config.yaml
d_mlp: 768
vocab_size: 2048
activation: "tanh_gelu"
norm_place: "pre"
positions: "learned"
bias: "none"
init: "normal"
init_std_down: 0.00346
optimizer: "muon"
lr: 0.00746
warmup_steps: 200
schedule: "cos"
train_tokens: 368500000
MLP neurons of a small language model. Each row is named by its layer, matrix (up: input weights) and neuron, and shows model dimensions 0-191. Each number is 128 + 24 x the weight over its row's rms, rounded and kept within 0 to 255. Numbers have three digits each.
Before each neuron's rows, "fires after" lists the tokens most often just before its 100 highest values on Wikipedia text that the model never trained on. A number after a token or word is its count.

fires after: "w" 19, "P" 9, "p" 8, "St" 7, "K" 6, "W" 5
L10.up126:123134107141128127091099095121147101113155162132139127107089130129086151143111069163109105080141107129133150122114091133152126148081117163091138154115123124146112102137124068177126065136122130102148131114129111124126138096133095143131106140141126094160116098123133110119130152085131137156156120177154141131118152136111134105131153087168137143120119142114094126115106136113140159108117111144125154118098100128079130117099136192096147116150157125129111134106127141123131162177161130150131139167103138111120105184132152163131205122167102123135117160109142164143135130135111155185

fires after: "A" 14, "M" 11, "O" 10, "B" 9, "I" 8
L3.up283:140131108127152139120125131123111172081097115111115132093095113162149122120133153196099096107127091140098149172122140122118125148153151174136142117157139110134162120104109098120160125093151111112117122117104133119191161094136100115104149126095148070136108153151103148096162075120112136126094123179116156119118084108159118158183115140184140135118104131159116110093136098113123128153119125188118115104105191122136100106119167129130132159098140136165098107113145124142108123136139145126131165112115150120143134146114120150147130103126135102120114115136079121172142123110154145162

fires after: "ph" 13, "b" 11, "ch" 9, "V" 7, "em" 6, "B" 6
L10.up80:186138137121152132115091084177135163122124139111140164123128105180108073138107110109125137169141085133156136096152130130162088108158146118120135119156108115153133077093092087178111160174143100182110153118180108151157122146111134112104160118162109118127127136123143161112137130134079102106151146118189104105110163113136139135089189116122134143137146093127076125141100114126110133104136128119125125113120128130147131137162161091150123132096107135129154115112144093131100116118123168125120142109138158106128122113129086149142144169169132142133112114143112106089112123156135107136

fires after: "H" 18, "h" 11, "St" 9, "i" 8, "st" 6, "un" 6
L8.up11:170167128108134131087105130084134150124101084106132133140128087144114098105097109117140142130140143119111140165152137128056113119137126107121142135165115101137166127180142102129088116121136109128161178110157160107105147136120152113133077153105094094105148124164137153160119122141147124169152081099140102120148168121119143125136116177116156102142112076115117134151124138107140112105150109132120136076101118138106118109086108145121144155153133114126113125123143136133072085104164155183138093114138151136162152107183131130120127135145102158100123121164167127146127125156131111170

fires after: "c" 27, "e" 9, "On " 9, "di" 5, "pro" 5, "appro" 5
L9.up589:151142113123121076108135182168106104108104167153120147115153103184134109119105150085114104104136146124142148133144130102094148141160134121168103116138132107125101143154099207164121119156133153147142125184110146162089111135147146135105152115113148099167117106119176122173142179097151159100142107154124135088127139106123124091137127138137131102173148127129114135097139120151113137163104112135145111111128109106102102160137135100104112128132115125121124191105129075143118119128150110135116138113087109151128164081119117155124143079147084113132134120113145169124119141127106107089

fires after: "con" 21, "di" 13, "eng" 7, "p" 7, "in" 6, "Di" 5
L10.up146:138143108143161083080102132146089141135113136106160121132115094165103109192108089158094100102133132086155142150099151108123093115096114133126126103142111204092128152116138165173097141135156116120143112122115178123107100128161133133157108141131147125158122125128157113102139143162098115090129126115148114159146141146116145106135104154137153095113152166137143112140123089149116102144116107130165123117119142156095105140173115116116115196141142130117101123108152103117105075123115094116159151127168146146155136104142132153109107076136113147135155088132130150123107185142127124109

fires after: "A" 18, "M" 17, "S" 12, "X" 5, "E" 5
L6.up247:151101074171125105130143120102136132118139132094153095108049110155164130143124124156088120134197136133170181118148132168113156111130124120127125104098154115165146090082101135098124129141094131099149136139123095118160052145116113141136093155125112104126098125113078156129143111150123146184155162094146134115115145088156124143129131136151122146118107132124093110114096126125100115136143162124135151139097154104193119145105166133109147099089155126110159101095141160118135138102123141133125137148124102122150168118133160114161101133106135121125118148134102127149131156127149133144

fires after: "for" 14, "giv" 12, "ob" 11, "fac" 7, "wh" 7
L8.up662:138144165141124137144133093121105118125131165173141126113080128132118106128156095150131122129117127163120151145167169091166054112160128169123144113150129150099086129126121081091112144104142143131116124161120109151111149179129093142104087132117162124159140100135112123071136099138152090110106134146119111130131138132129111173116126111167079131158142120110151110165128138106109094158155142111149100124133122156134123136142107150156094145134135149090162142150141148088156136163129136155124156121096087154121149130103154109093180116124086132115127094164153145127084098106079119132

fires after: "S" 18, "W" 11, "w" 11, "tw" 8, "p" 8, "sp" 6
L6.up430:078104083163119099160126131155131133139118112150143098120086123100156115152118132140116167138134131126143115141123127138091141143111146145121146115149095140116124114111143075062149140171162083101166133148138139119166084156189114107126090103144121146115136163135117137130118143164137149152160123110131126101136153118079111118132086113135145141126115097149130171141146136145171112142120141133085120140103097119136168137102148167059178092128162144151126116101137118147169136090173138115126137120115152092122137128084133094139129113114098170114126123115105107184109148112134103131

fires after: "as " 50, "an " 7, "the " 5
L12.up516:099110144114139163101150108119174116161120131126155122114117138138103101171122115087171166131148125145114173112153136135112137086155115079112074116189157167119123124139103157099122152128141129102122116130082118111148116087110122125166118107146122075139148184157147155156158098140147128092143123126129137164128112126119187083126116131105113102139124124098148153119103149129104103135109099131071135128104131108150172118092164121130121107154125156145132127153119124098175125091093116138118152142124110151134136126116132155122139171149122142189123114121143136128113124128148122051

fires after: "D" 27, "d" 9, "st" 8, "in" 7, "Al" 6, "ic" 5
L10.up151:129087133092153096170105133136145122174127122119139120141125146153109076144121138108149143091160167093104116113118170095130103123087104129112141158113165136120146098148160130114134134118146139128145194110135090116154094158081116101128097103129127142111139126194119091125132131126085112172106153106139121117128110110134163142143175153136092131150119151146106151114157101152190117125139137109130131151146109113148093126120141131110125134160103128090165059092127144105123114100177113170137148165143157115148115143136131165125134121147098126093145145134094131074128143127126105153

fires after: "O" 25, "A" 19, "S" 18, "Q" 7, "K" 6
L12.up0:135144139171143086155112158123100139110125148095088134120154147118157155099146158096093100111133123160169107149140131149159125115119101135131156143106137106144116119102131111133128144113095116094141146095127125149101125135133115139174135098125145143155134114106122155104151115110135139135134146124144132111146120126145104164131129106174141134142116131112107176102187097150094182095108109200077150114085108150181093124128120103110116092133141108123150110168073097149131147150127165144112125156139129099113141161138124135149184123167074108158095097120108139101088122110137095134

fires after: "in" 16, "In" 13, "im" 8, "San " 7, "Phil" 6, "." 5
L10.up115:145153140148135097108117124128157131145131092065133111121125119143137136134081158155091133112105139114121128126098158147105167169127140128176173118139163167084132107136143117149124137136109146136131158113178156138141097111089111207095093131103149112122120096130111139164123117139134134103110152126166130143143102099103121101137137156098073099174113117113100125127126106103107111092150117137142107170141191121151089121070126057151138135137155150141147130114141117135134137109126115118137132125144110138109124161154119135156106097143129141140180101120152088135087137103166137137

fires after: "w" 17, "O" 14, ", " 13, "U" 7, "W" 7, "S" 6
L8.up500:146081077136133137122085143087210124130127180119119148124094119147122139097136130125150122129086126089138120151135134165113160169127162109140169107092132151159115105082128124115154106128121144129114109100161147137125146118159140135072133115121104086145124164122111109093154131148132109155179140133148124135139098117110137138169124150108140105095140136143113114104128145149145111149146208157098123146120108086196129132128145135089150167114118112109136124112153132110140111100081130115140144105138121097150137125159089128145159136162137143133096116149107119120137117095085086119

fires after: "A" 29, "G" 8, "\n" 7, "O" 7, "pp" 5, "g" 5
L12.up123:135133148144190168168125129129111125117156098086149146094128149100157098135127129150115134075138113118163108121155160140122110104137131123113120095101136136140100122114124135099158139164132111133107161124132149132166125158145106137118130123151052099138107142100118098139123140114159142089166125098115084107132151111165135091116149078170142152121159123099166119136178105111151152094126152145132095121141134080117098103146106094078107146156153102115108125129120130149127157108140113132107122169157126170145137134161140128154147133120094102136077132175135148120083119162092141089

fires after: "S" 19, "resp" 10, "sp" 9, "Ch" 8, "St" 8, "res" 6
L8.up749:120130090090126099156111107133141125092147104116128128111106141133097132139166111105156158188181158107166128180122135130080147111127140126122093069130130152094097151115075180128118127140116156131094131113143140097132070126139172097143104118135118128075158162075121168128131133117165129156107122114103162112135147145129113125134165112096115164141154147121093144121157134137125150122160139139133156150156154090126183108152142130132148144176116089127143140138083113166098149142102106120087116158124075120132123103116107128162101139130139121106107147119129133144113121112108122130

fires after: "m" 24, "sh" 10, "av" 9, "M" 7, "g" 7, "was " 5
L10.up403:128122114125106122122135096150124124129141126090129141139137139127136118098098122106110186116155148129127117168162106119156136153119129125119091159147171149102093125156159176127111141089138135134106143136147102092123087137140153119089118120153115075145129111099140111153143162136109108110133163149116155119089123179161084155162142100147087124108126137079130143155131168109127133143152189146136124120148128106113132137131117136132138128122145135126084102151110134139134113095147121099097153105108109147088163130067131201119096152113184115146111101143104065147117138157157168123

fires after: "D" 28, "b" 10, "w" 8, "u" 6, "d" 6
L10.up345:171061118127155099110110174130129138180156137110107170122141119154118123098126133141107141096120124132120123156152120147110131117147138154120152130123127118136116136160133163142130124127145176142160133121126119143151132087142143137142083096121131136097119150047168098141113105088115099143131134152130083148114128135119141121099145161110105129131075136115131154120155120108152106150112127163118127146133072128176086159144162142105136115120103150161149037095137131127117118130115168138088129153121140137093097121139101085133106144129095152108139169144104129180131121173130102128

fires after: "m" 20, "M" 16, "comm" 10, "Comm" 10, "v" 8
L10.up663:118186150149126134103119073153138166144143121076101148178130112113093122129137122142142132130131124109150141148131122109119151139128113114137055114124135115156146120059146119134064135150100158170147163148131112090120124061151131144143121161145133108116129119150098171131103104142124100089111121125147117153128155123143117120142113136080096145137117124096068138099165137105144115107126148163156156115079111138151171121101095141144090118099140132124118067146125110129155130101148146151123138160140104125148129141117141163145124155117116113155185132129137155116161106151150144115

fires after: "| " 66, "." 8, "0" 5, "; " 5
L3.up169:150156136149126153128100125138108092135083120099179117125111134162092142151112142112108147120106109114105160129105118165152107139166173143129091144138131141130124103094146114089100153155124061098095114124103132148139119141126122111132091160169119079129126138138088125142204090107147130110152134151138143131111118153142098138119155100154127103134139126092138111122115105113119119116126140113141114130102125139114133155110121167107106156143119087118145120148135139113178173184107142124145102123109138097153140155135099112069121113145164157048115157148104157169174122141119118119

fires after: "| " 60, "; " 10, "0" 9, "1" 4
L3.up349:149088111109161101121133150126107141123116131140125114143120132125060112136117125077084183156117112116116162156147144187164123124138179131103121138112142162135088121131160134142112144133157109083127150123067089106136135124128133116157119110179126115081158132151145128143139120123139148109150184089129107141143125125147083099124123113138100087136159088112148119146139131172120105140173103123118158165101087106123130143118095126106126103128116116163148132169083150143159137125103120120185108108116144123120113126154113135111107098145139132147107167143134192096132147151103103121

fires after: "S" 20, "s" 16, "F" 10, "a " 8, "M" 6, "the " 5
L15.up673:121119110148091103135135113127070171154142102135118144117114117112145133131156148073109122142134086076164092143119140114136136169110142117133108067131151154143128112089122128132129138133137159124116157134133143132102097159121138124162128121140127112110122171139132149115149138133166138158130141161105166110164135154051110114200145134160167062110143159113129110112152140117104112120098154114077153136131153108131154131163150112103147158142109122144129112123088129129098131083108080093094151132151171173138141125139129134158151153112085102099123122105091149124122131137129135102

fires after: "c" 21, "f" 18, "v" 9, "dep" 6, "ef" 6, "′" 6
L6.up729:116142164125150163111110131190125146121119130113128180166165095133110099174123132140100129127158161118111124080140103158120128112150125091101090147107129096132119094096155161129151088110104120118117146126133167083132121140173112136145127158146136149130084154164101122119115123133110121114092115112144086136159135129105124095139140141154145111137137181113160156129173136122117118160106129170129087136127116113109098139147168169128121146113137119121129110119125142130084076059100096109155140081124144136137131118134132086084130122134154146142111168139148110127123143175124068155

fires after: "the " 18, "was " 9, "s " 8, "a " 7, "were " 7, "and " 6
L6.up594:135127156144133122113135136128160118142094136171189178186118137132119143173153105081087102102179105118124071148150120117166116132086164155145130089130131140167128084119133117129119154130129140151140154094174156115115088133092125137144094101154118163163146102092110131156137134125150140113140117136126104136116136118112101132133167081117117079158137086101132115121120126120112134139123118113092117145130095116139138137091125117123159192134116081146128148119104193134115114144159090115147104113120138128102141104131122144147129125077094106144157115168114156165117112119121119142

fires after: "W" 17, "s" 14, "eb" 9, "w" 8, "consid" 8, "1" 5
L8.up63:165124109117122096111115144121129101154128128110122155110123159139134125116163115124156092118179135100198083163112154131107138121131158143117110151137133108144115128123091104106162119177126127083152149135101115110141109089181147117116128143119118132068126117148126102096094121088108127115136137117121150139095097109114106140153087139149139108136153138142138132142182148136131110128128138179158158129124121071117152137129111120099132163149129128098109135156148168154161119126173140122136129120121202152104155139109057091142095149104087142109144151125068143132142139129127094138

fires after: "li" 19, "." 12, "d" 11, "w" 6, "R" 4
L10.up17:149111165103125098156105141147144129148098074108140140096152113150151105116142165080108125114130119128124122131145158141131145140118152124137166140132091145148099121134071128129123083150134159114167174177150145114091127131129095161152118139117120147143119129086132120129111108062129097105090121170105101154101102131103134152157151153125120135137096123155106165134152140123076146100113124097118163168150137147148081141090084135109118076105102134159138176122127152127101156154155140109129121106089142120165133168104135114116152114145138124132117093133136161137151107184125097149

fires after: "pro" 20, "c" 9, "re" 7, "ri" 6, "ro" 6, "Pro" 5
L12.up627:183116124123125111153149111093143129087097086117140136124136094141118148154127116159156116100112139121122128110118114111128107075097120141182118128139143116181127129115092153150148120157120145144146133118117157200123118150132164137142137114161137105086133097137142129117144125164133095095117123160071121146171127145114137092175118085112124095152130147152116144120134122161101084147117134142108134088180065137083144131158179132099109119111137089159133130129156122152103135168117100163147125134159162121147118076118138124133129137099120123090130118129139129168122143159098090101

fires after: "E" 26, "di" 9, "O" 8, "Ale" 7, "University " 7, "c" 5
L7.up747:132116099133106113098143136099124121107138081097110108113132085148129121120104207136124102131120166169111148070134147097094146141140127115164154161129153112154154130115107113133115128165117131111110132123138163135160095109089129129125154136125120096146167123106130130161103131118074084083137136140159122107069123171152117192112097122152115144127123158170132151142148111139096138155162193135139109111129151114117095153113113091114121143101161173122104180128135095136149116139159124112160120144139162137132134151139097173136129097135140120141095094122157124147105118125119096114

fires after: "B" 16, "H" 12, "I" 10, "y" 8, "Y" 7, "D" 5
L9.up401:149123157091118132161132153106145159133137142100122139098113122202162127144170118087111103117105154117135098105117133114120127139089155151105192154106134137160133136158137107093125090160129149118139116099087132130149095127145130096135113123102138112147155166141130106122152074124084091135153118154150184139126121127139136141130155083117147151128115103130112172108170133109126149173146113127114126129099135081167129155133143095153102090068124132148127121152101130148149081134146133137126151114096125156115124133141087152141122103152101109168061095160110143113150120132132096128

fires after: "tr" 22, "Tr" 10, "P" 7, "re" 5, "r" 5, "um " 5
L7.up278:139108137130168081139119123117133122136157112054142107091128149094139141176093093094087145097165109144122189138143136173086144100125142103126150118170132162090117129129163165135108138138141134131178097118122122123126119156174139104128193124090128130157119118133133126096107145114123138126104129118156127172137115144139147108167170109140124122115122123127134132058096064159123129149113111135120110129146139087140120168188166133130088156112132146129149135124114133124110122138110118129135109104111101123150120126163126139082117125153102140090126133096113124140143092112156165109

fires after: "in" 18, "T" 12, "L" 11, "A" 6, "acc" 4, "No" 4
L9.up739:181089141146130105093136121124121124156172128147143133113125106119096146112124145155093128140129122120153142117171168133130148134149142136129111099123104097127135133121126178101108122074125126180130172153091145090109117083133133142141145094118175135143143125134107111137137140102137192099153143126121138115080121116103156124106111196112125089138101182154120118160117097142118134149114144090131072186119116119109123116105135156147089106151101131093116107122112076171143097130089140157121145140143134166147123138171109127174150143118133131112137125135102085148105133147127122085

fires after: "s" 21, "w" 17, "e" 7, "writ" 7, "the" 5, "list" 5
L7.up533:129099112101168160119121131109105125101150168182187173186113126146135134119136133109128141119159148113161154130163139094135140171133140142126162119152152155134106136113091113135116103133121114085158095125127128118121126130114130108138138099121069104092155176130155104149163128084114117142144112120115142103111095112138144162123116106100136095101128120093140147096137135167127133145139137128117157144105116082120178144099106118096114105157132097117166140113157104149113172126137095115131124101156138101137135103099083130164127139185083183161120133115137131121181087108140150131

fires after: "tr" 22, "i" 8, "st" 7, "Le" 6, "Pe" 6, "di" 5
L10.up235:103135128108126116119120156088167130129142082135163172163142167134097080110160117125119139150188133122171132137139137091099129143156114127138089137138175134136162143161145106132095118091132114146097158106178137107125138139132153146112125082105148099117143103102159156100142157119104094138152109130154089171146098112128109117142127130073136123130076133141177120123105137146127123136150129141134099095096113141102106119122136145108169106107133171147092148125149116132124103116171129115091055104125143153090158142107121127139116142135121177105126145147124124182120108105105148157

fires after: "b" 21, "B" 15, "C" 9, "h" 7, "c" 4, "T" 4
L12.up137:133112143056141150170131137138101138122121169129125130106152129119098099107115121121129128148134082093147114163124138130108091096181143155105140108169142103102112114117138134160098137085112098152084146107160120123108104139144157142155118137126116130164104140125113121112124122137121132103162108112137142114126089095115171176133131161122124076170112107162115111111095159146128111156170127142157141160110113125137087151149137078136122079108114120200147143103182143104145105143138112144123183106124121189140086104126146109126176107151128146136132146151123101131101119136111144134

fires after: "| " 40, "(" 10
L14.up154:095114124146146080131071077139099169089102162173111157112122103108141162113139121111122139094123105121080161133127094155156129141125121141103154138063171175143130134105125110120094126163122113121110163197101101134123105107081168166150118124143115144153157111136145130143135116124156091147145128127155137145098141122136139134149131115134111111117130166137162135142150127164117106082129124122123128152126115127098174119116140123139153150158129147124114092141141096155099145129117112104138122153146126131108153118150153102114161138086146112128074081122130145138149097173169143074

fires after: "D" 22, "d" 17, "r" 7, "re" 7, "de" 5
L8.up216:115123106173135072094141158153108135174100135135113109154132114113115138139122172088099147096117158104180153175149169152104170120087147111098089121089126145136121126106101126116118113178116076097183123135128141145120121150107110122091111106077134133131184166159134112135145132113115136103168176135159072131099132139137139129156134082147108100116084171139138162142135125130154125118145138166135169121115125117140129130124146160110111125110112135146138105149128136128100115096116112125115089102102129097116121113140151090123142111140079159104135133099152156131153129153139144159

fires after: "s" 21, "/ " 14, "S" 9, "p" 7
L14.up127:160134115112141107165171120081150115165152113148158133135143138134115112114157098135105119112115098135108131080136126134066120180097109101128150107108118123166155098149099095134093162088101148128129135090135132141112121144145154130107104103110133141122108124161098141092132123162122146126159128160167182139149140089149135131098167124119152087099146142122134167159109090136120105120122175142159117149160160137163149096151114148065144133152128122128137132079121099162089118157156132108145136099132114176126132134108149088148124100151121174144079159120110139126122095108147146115

fires after: "E" 17, "I" 12, "pre" 7, "U" 7, "O" 7
L8.up397:221076114104128143174113100081108132129117139116105125121095138166113093091083102118122140137104157089109142132178145125135140132122132106096148130111139116131113150095180163131149095149157086087126127082144102155123104126165128121124137137130105118097120140123112137158163126087149135179115122156144128158132125103091115079134132144126111083151087138136111136138119130169113164128141154110112131095118114117141141108157133062132155113149127126142113149133105147128147167158145123128119137101181115138134170123161127131170132145114141153079149137104120107131133127132126171107

fires after: "C" 17, "W" 16, "K" 12, "c" 11, "O" 10, "w" 7
L14.up448:120120073133133158137124148110163132129149151132099110112165154123146091152144109132113132122115088131148118095125154086116141128093128107130166147119163128147086085110122135122119123134121063158123112106126126156137147133127128147101130131157138148164122144096146147136169118098147127137116171124140152091090112138116140167155122126129132126133073145137097136115174109162112121142173135177087158120106112094122130105129102119151061149130191105149102138107125130098143137155136177133095112084149119120143105114156158166158132132117105153136087091161177162139123093089122132102

fires after: "p" 19, "P" 9, "r" 6, "im" 6, "us" 5, "i" 5
L14.up146:125118117126095135128128100103122131126118115055155144164136143136114130126136082135120093112116087127141166124136171167073135140131124109123116080146154112159103149144130121128120095138128160177157125148123125120106088145086095135149119116104127134102145070092153135107127122109168132158128154170144165106099160118158105160146167115124123102176173170124152134118147143164100126159093123097143067128130100134141121148114134110113108139114166129115136103145118166155097125172122138140074113081125178102134152157133145102110129132119106131150114150123152102142085121120144154140

fires after: "the " 30, "S" 15, "M" 9, "F" 9, "P" 7
L4.up472:104152081140094114110113085145130142091127117088095105167130104157130140076151143163117122139164139105094126133112118123084143100111116084132097120121138088124142130065136171107155093149103106138118134152142118104139091129129127132163125145135132141099145137147143134128115148166157159150097114086144148126103151141110129149170132121158150149148129107119115118134091105123138154116105162140103147095141132125086146132110134094142129158079178124122148162122128163115121074150186097107188106138156171156157151137146130138112099173157132110132124149162086142132155114141113133128

fires after: "S" 24, "Ch" 15, "s" 13, "Yor" 5, "os" 4, "group " 4
L10.up289:123097115152141152145174122115178169123144131095116088096164118147126103103130138135136134125157157132117100126112137112115125179130152151165149148130096112100162136110087129111135150119104124071146132132084115100130094155146155127137138126082118144058098153148111108146123127121090088137116151158171147118136097123113191119108140113138095084143146144123143130146139116205110118095113159141155122145128152163169143113127152083146154123112151083134142108135108108146114140159136086091146159136090126153129111110111093147112094153125152130102137087119139098133151122115133128148

fires after: "-" 37, "re" 6, "a " 6, "and " 5, "an " 4, "the " 4
L10.up91:123093167102121078151107154109144175118111136155136155109113155143123111128092141081117102126137117128110142121132177107083148132093153110115142118190130139140128106113120124130141135097173116110148094149193173139117136118153126195124154105129133120131119147108156135146118093143154126115135095125111151119114168119134141115153134077142137132115101091134114159121087086105097133093146179105112112158144116144123123137108116106117122138108105148124149139096133143160148162155127096129126077154124138098143117129081144100181161101163111105110117143179156163138084148113113122113

fires after: "| " 37, "m" 6, "M" 5, "ag" 5, "ol" 4, "r" 4
L3.up164:154112176150124157156167111174155098125085102093116118165157118157098093098086124126144127115158136111164140147108120184173160128137119116095109091120127120108137135114180117086070128109116132131132126133168153128141126164124124099134141120148132136104145126116105124113103157092141146135129146146105177133090169127156120127148091142112110132112106081138140154134150121123110130101146106155114120112137106088109144173089140107120154154121128127097091138150127122071112080107107129167110173165155128146130128122125099135102122138147128141143148091168120149085144103174114154100

fires after: "m" 51, "f" 16, "M" 14, "p" 12, "b" 4
L7.up435:125141108102142123115120106092106129107116061145165104131139104137146114117126116117109138164139099107134122093125101143089154144111116160145095129116149155171114131116116175160074151132070143113141157100141153130151129133146137120106131123153162118146101131125130142111134189124120103148160112119124086158113111143091108125140159167108101096177084146147127112114127108110099138136166145143145140117131156087142128116134108160134138192139108123204126088111150163157123134106109121090153104114108105142166113093127122111100191160118143130107159132145122145141106168119114094141

fires after: "F" 21, "f" 18, "pro" 14, "v" 5
L9.up416:157123123119154106116139129129102140130095112161158125141168132131108062134173149142111117066154204099083121119115125173125107111109120130139100144152111112158115089100123112133110140108147138174164140149119105181133116114129116105126156116134155132138105135116110138129160118159157115104084109135147098156159142170173127133109110128105154151195134096149103142130148133105147090149119130139098102157137086172112148177122165132069082131125148096114126126104143125116096092083136114129138109122160140120156106139116147151155153121113131134142128108119117111170105127132111133150

fires after: "c" 44, "C" 28, "l" 8, "b" 7, "rec" 5, "acc" 4
L9.up118:156143117122117126111150148104159086137130171160162138160161083120110147106106071118116158136098106118132170119169139128124147108144166135119147138158133122125101105142120187111085110129145094144123135100150079062136098100136119086136126119144104131123085109137161168118147152087121104124149150169132157102118106157092116170145147112134122072174114130162139123127098124143122138173103145103157110137137125095178090112140168120138114128133126094124079147115135126142116165088171129140118145146109149114124108155107148134138094139137160105150133151124144115098109164144127117140

fires after: "m" 15, "M" 10, "am" 9, "im" 8, "Am" 5, "j" 4
L3.up532:106138134107117108139098098132118105126127107125150127117121108163130096094145152077166121158119094154097147150113126129121136109159080110093089131084131176108116120097158167156099126144087153145149160134143175139140109137122118160123121158129114154102143142133096104163129148115113093106097149114158145114132113148135144142155093107102088129147209145089126162146090093139105140146134146162111138171127121075104118147119113123114118134111167126120142127135168109116095157141128125145109160154118125105108176167108130111145079105119170141139135141123160132138075148102171149125

fires after: "sp" 20, "wh" 12, "comm" 8, "−" 6, "resp" 6
L7.up53:145134124132099101130115091158137112093137124096089140135077131165151132120136116125196134143128095090123137157122174132139122119137102156126112103101103103131143138148090136122152115159105180112119180140126136126125161135127153126108102193127113137132119127117130152147102143159119108130138132130120168107146082113145148134146165115098090108117114130130083110097164114148089149161134154144152136117140170090074137118167143188158149147148135123185116133135116143117101116116147109102092129145088126104128150108109108111122102073121103131117152082151126145163121110171121175138

fires after: "v" 15, "d" 14, "g" 8, "L" 7, "D" 6
L7.up742:100168137119145141156139129157149119176105136113089104108118137111099106121111118107112108114091162130103123180149130118147134144095100157061121115149130107112115110142099126142171117164104155163111138141151126166150122100078118083142065122125110114135135176159118100156099158090137102126150138148152104116113108142135123097155165119162103096083089150140126133134133104135103094121118176179165116116165132113140142128120126170117142143142126134068125129093174121118123156171143111144117156119131120126144129112132122110141127155145154154143144119114108101167102100170089115142

fires after: "T" 27, "L" 9, "S" 7, "Al" 6, "t" 6, "giv" 5
L10.up547:117152119153131111094133164110100143128145153127133147146143104163145074077144122133068129080100124110114139130168125121134128096148149144064162124114142161134158108120133109112091139149108145116172159109093136180162115117165125138100152079159170106167137115105128140142139137099137131131143114116134105140146087153179144119123104121154113106147140187123128124118092140133125125170152147126121099131138121172123134138081141136122121104129104133136115053148152120112125084181141119111146155122110106119131139094155112118122199120108126145122129144118089117133107124087125119105

fires after: "the " 22, "c" 11, "i" 6, "ill" 6, "im" 5, "st" 5
L10.up164:113130098114113157090107118182162139139136143115164163158149110141154082138116130112160162124169129081135169090135160115128143103131154074157109148126133157149110087141119131117105099148113145112120116101128152141162129141118144081136116175098166144123086132120163107120123123145101129116158130124092131140139126137136156155145123134108118120129120133125075124148116090125127079135097107179118127126112090099097129130126132116111149149145091123139172095136134144135190147144128082144178101120122093113115133132160153170120130159142132123140075175082145106128140137160094097096

fires after: "M" 13, "F" 10, "L" 9, "P" 9, "O" 9, "T" 8
L4.up87:145153115091151147092095145144076112122177157116126162153152083139178122102105157124119131140116119102126127150122141132078093090114059144096129119151114097137138134118137130125111151156123121146136155091130101100167102112126097151107123143092149115151108124131118117091136133107147155099124125096149105109120151157100134096161074132139156157156119157144100097105121127109120164139119137150132147115094148136132119153140188131156122098139164200142068110115159144153126105123147117143142153170134134113098125104130144135097124133136139082102141128133108142142131110145193151153

fires after: "| " 28, "t" 9, "mi" 7, "– " 7, "T" 5, "s " 4
L4.up417:123155133156109074154091131137091137099170122122160140125132071141162159168101120089155129162125150132171142130111129163128128149120127108133117143134140144113108159107154157131127157140121149176114122139110111118141129128140159121157140152128086124148140038157156141168174090112147137154120130110128124160092128099096108145149132110111113118140129093131094139113125138147116070124115124091123123176133112145115115160081127134125129128123151138100120124176127105097112085143078125086168134131118166096130148116162109130097084138118124088138088120140158107123119134135168094111

fires after: "c" 27, "disc" 10, "inc" 8, "acc" 6, "eb" 6, "amp" 6
L10.up290:161138132139160080077134157211133127110165138143114135133106100126118140116143107147109102126154150110138148125136148151133128152157131124111109157144129112118091102144160180122134094116159089135109101123139166111071126136148127120094124130149113130147115118111153148141088148129159135138096157114124155101127128122149134158136125111133155092151160150110121147124113075118077138187143124132147149148117109116143175125129132141189088122139100138148147112087117069155109120115140109104166105101090142130081135136110127113145108121112140154147135140099077133148077100178138118150

fires after: "M" 19, "g" 14, "F" 10, "m" 9
L10.up248:110133146098091148104101127111138118139135124115138134122131128113163113137148092142131123163163114055140141105105135143151129148111155117176146102155109128176125177133149132116093164143142186164151164139124136135127098119138117139120119087141147111110107067139090130152143110162146091137151110112107130096124119132130158133142163133125138117125158140165129114105080096114100115190109145168115138150164151091159103109125103114119154143121116134167118086141137111115145093122139123099103163104145155118094177096108115191090157129122119138089125120144089139149090107116094143137

fires after: "In" 17, "in" 10, "Per" 10, "per" 8, "ill" 6
L9.up62:142140147118096098127118131146095123134109152076141120156161101110149127135147137160139095119118150146140103116145106065166095117134125115176140117123139149116158127134157109154105112153071127150155173124124135117130139116082181145152104143157165088123143146151155109102103140125145122113110105094088138153130106102106122136183130141125135115153163109117132136186126081166149130119131140120163113147092152105114092101106135137155152133143135090128139129097140116162146095114122131111129205092074126110150103128137107153111094117176125135139143137118106132099118082127168163114

fires after: "S" 19, "p" 12, "s" 10, "dis" 5, "w" 5, "W" 5
L15.up89:108065110112144126218116139138145127111126096144133136070112100145115129115137130109117161133151140114103098109123123120153116113166114144155143126109081157136122139160137148109115099140087094091137112086128161164099118137164159143144124106139100133162127133149116119095158104097113126149095154159120140128141142161094136093162148080106163099128156133129146142156133089139095104151114154135081112153054117113140098135142121142155145159129146099105136114125125131114127090109106141117098147116120142111103138129176185126147176103101131154117118135152122157168139138105147135108

fires after: "gr" 14, "s" 13, "r" 9, "b" 7, "ed" 5, "S" 5
L4.up329:123100094163147170171098150140098132112125145118103123138134125143174125135108081153095108137157156083104109136126149108135113087109128134132115139149106108118144142128130140127112099199135133104122112093095125157092139141132165141120094109127105141110075177122157135105084155110103176121149113112109142116124171127147116164107155109079151108133121116129124123147167108167110117160095118177144168132117139135130119164101130102171143156147120173144085135113112069116141111078143140125106119140144138115125151166165164117076118105138096133098127135147152142127128109154128155143